Weights of a small transformer language model.
Size: 12 layers, 4 heads of 64.
Architecture: RMSNorm before each block, learned positions, untied embeddings.
Training: a variant of Adam for these matrices, 148M tokens.
MLP neurons of a small language model. Each row is named by its layer, matrix (down: output weights) and neuron, and shows model dimensions 96-159. Each number is 50 + 15 x the weight over its row's rms, rounded and kept within 0 to 99. A neuron's up and down rows have the sign that makes its largest values positive.
After each neuron's rows, "fires before" lists the tokens most often just after its 100 highest values on Wikipedia text that the model never trained on. A number after a token or word is its count.

L6.down123:57 60 71 27 49 53 32 50 70 54 36 67 81 48 34 50 44 52 51 54 56 41 25 48 41 44 34 49 43 38 44 55 54 74 60 40 59 60 59 43 43 63 48 60 45 67 37 69 99 34 47 48 41 58 31 27 59 47 34 41 42 55 38 57
fires before: "0" 47, "9" 12, "-" 6, "3" 4

L8.down165:53 65 09 54 40 55 48 77 39 71 64 66 64 41 70 37 57 61 85 68 43 39 42 74 59 60 60 73 32 67 30 64 62 67 47 50 60 60 67 23 53 44 52 60 46 48 51 55 78 36 38 51 76 40 40 60 17 46 02 22 68 42 42 41
fires before: "," 21, "0" 19, "5" 6, "3" 5, "io" 5, " |" 5

L7.down82:47 40 55 49 53 44 52 62 74 32 66 32 41 54 54 95 58 46 37 44 49 69 61 45 42 63 37 51 32 63 51 56 44 41 59 67 52 34 60 33 39 46 49 57 63 42 31 70 75 71 41 12 48 45 21 32 79 52 47 49 51 61 44 40
fires before: "\n" 24, " is" 14, " was" 13, " has" 6, " The" 6

L7.down287:58 42 66 66 46 65 64 63 34 36 59 60 37 54 74 41 35 59 55 34 45 21 74 63 14 82 52 71 40 43 68 61 59 41 27 46 46 26 48 30 57 64 45 59 63 35 78 50 72 38 60 50 57 75 27 44 59 64 48 36 72 46 35 65
fires before: " " 25, " |" 15, "0" 11, "1" 10, "6" 5

L8.down300:59 35 19 36 57 62 29 44 40 99 64 75 54 68 40 79 68 51 62 26 51 36 75 51 57 56 48 55 36 84 52 51 25 35 51 50 40 38 34 40 15 56 29 79 44 44 41 68 69 37 34 40 67 78 43 78 46 36 58 37 46 40 48 50
fires before: "\n" 30, " The" 20, " In" 5, " On" 5, " As" 4

L8.down60:60 61 91 58 49 54 43 38 47 50 53 46 44 44 57 45 47 66 50 60 44 34 47 48 44 11 72 46 72 42 23 26 58 31 61 72 43 38 49 36 70 54 63 64 16 34 22 24 44 87 54 37 64 74 44 51 48 40 61 44 28 62 38 54
fires before: "===" 18, "=" 18, "==" 15, "|" 10, "S" 7, "====" 4

L8.down244:64 38 61 57 41 34 32 66 41 48 25 53 42 41 53 41 30 42 64 44 93 52 49 55 47 71 33 28 45 40 37 37 40 44 61 55 72 52 60 33 52 52 54 54 59 42 61 83 69 48 67 27 51 72 45 44 23 40 40 30 40 48 53 67
fires before: "8" 16, "0" 13, "9" 13, "2" 11, "3" 9, "5" 9

L5.down294:37 39 40 59 70 72 50 34 58 65 48 81 46 70 50 60 49 28 66 43 50 59 43 39 38 73 52 81 44 16 28 74 50 53 53 50 46 51 33 36 55 34 40 57 07 34 54 70 83 44 54 13 24 52 31 69 47 37 62 53 52 41 27 73
fires before: "\n" 31, " The" 10, " D" 5, " In" 4, " He" 4

L7.down139:49 49 45 36 54 44 73 30 53 61 75 72 54 74 60 53 58 20 36 21 56 39 62 55 67 46 27 77 25 46 56 53 50 44 49 44 43 57 43 44 66 44 44 48 39 45 37 73 74 52 76 66 45 58 30 41 67 64 48 51 44 46 48 62
fires before: " |" 19, "5" 15, "–" 15, "2" 10, "0" 8, "4" 7

L6.down155:65 56 49 44 69 65 24 54 38 55 34 51 70 21 37 56 42 24 84 60 66 40 45 27 65 42 59 64 48 35 50 30 81 64 64 41 49 51 52 32 30 52 70 57 59 51 44 52 58 16 33 48 39 53 47 53 57 53 57 57 52 60 47 41
fires before: "-" 30, "|" 29, "\n" 11, "0" 5

L4.down157:85 86 73 57 55 66 39 69 49 44 50 62 58 45 32 31 52 49 48 69 71 12 47 45 37 50 75 49 60 50 28 39 57 54 47 58 74 47 46 40 57 47 46 60 61 60 60 53 57 34 53 41 58 43 35 49 47 58 39 62 67 60 35 52
fires before: "-" 47, "\n" 20, "|" 20, "=" 8

L6.down327:34 62 52 29 53 44 69 66 56 42 52 45 41 61 47 47 46 38 68 46 28 39 59 62 65 65 36 57 45 38 47 39 70 67 47 50 57 34 51 38 51 51 53 58 72 53 50 46 71 57 50 80 20 66 03 71 68 56 45 62 61 56 56 56
fires before: "1" 12, "0" 12, "2" 10, "3" 10, "4" 10

L5.down141:30 36 42 39 58 57 29 45 59 93 55 87 37 51 36 61 59 27 71 45 58 47 31 03 35 52 49 75 43 54 40 69 27 50 52 45 54 46 22 30 40 26 30 56 71 48 64 62 77 44 52 33 34 32 51 70 55 44 67 54 34 31 33 45
fires before: "\n" 30, " The" 12, " He" 5, " A" 4, " S" 4, " D" 4

L4.down273:48 57 40 41 28 67 55 17 66 28 61 60 44 55 43 50 52 54 57 57 57 38 60 49 46 58 54 66 51 42 44 53 70 57 63 47 28 55 36 53 34 41 69 49 17 10 56 82 52 42 41 24 66 40 43 33 60 44 49 49 53 38 49 53
fires before: "\n" 33, " The" 9, " On" 6, " She" 5, " He" 4, " In" 4

L4.down200:47 55 54 52 60 54 37 38 51 40 35 36 56 31 59 56 35 31 48 28 52 35 44 38 45 57 61 35 48 59 67 48 68 37 51 43 29 58 60 66 35 59 54 42 21 61 55 54 80 43 40 26 30 54 27 47 67 44 48 54 33 39 23 48
fires before: "|" 21, "|---|---" 16, "|---" 12, "|---|---|---|---" 9, "\n" 7, "ists" 4

L4.down408:60 23 64 38 77 67 55 51 58 86 43 47 61 45 69 40 47 51 60 61 89 38 45 37 42 58 48 48 63 30 32 55 62 42 63 68 59 61 80 45 71 58 44 71 15 44 46 36 97 59 45 48 80 48 45 36 51 58 66 52 55 63 18 57
fires before: "|---|---" 13, "|" 11, "|---" 11, "|---|---|---|---" 9, "ation" 8, "ce" 8

L7.down18:47 52 58 48 42 49 38 75 28 50 48 48 99 44 33 47 35 53 30 33 51 65 65 33 59 60 52 61 26 51 47 25 79 52 42 61 27 32 61 52 51 88 61 35 60 18 36 68 64 39 62 70 63 55 40 71 57 48 66 66 76 29 57 50
fires before: " |" 26, "2" 12, "0" 9, "1" 8, " m" 5, "%" 5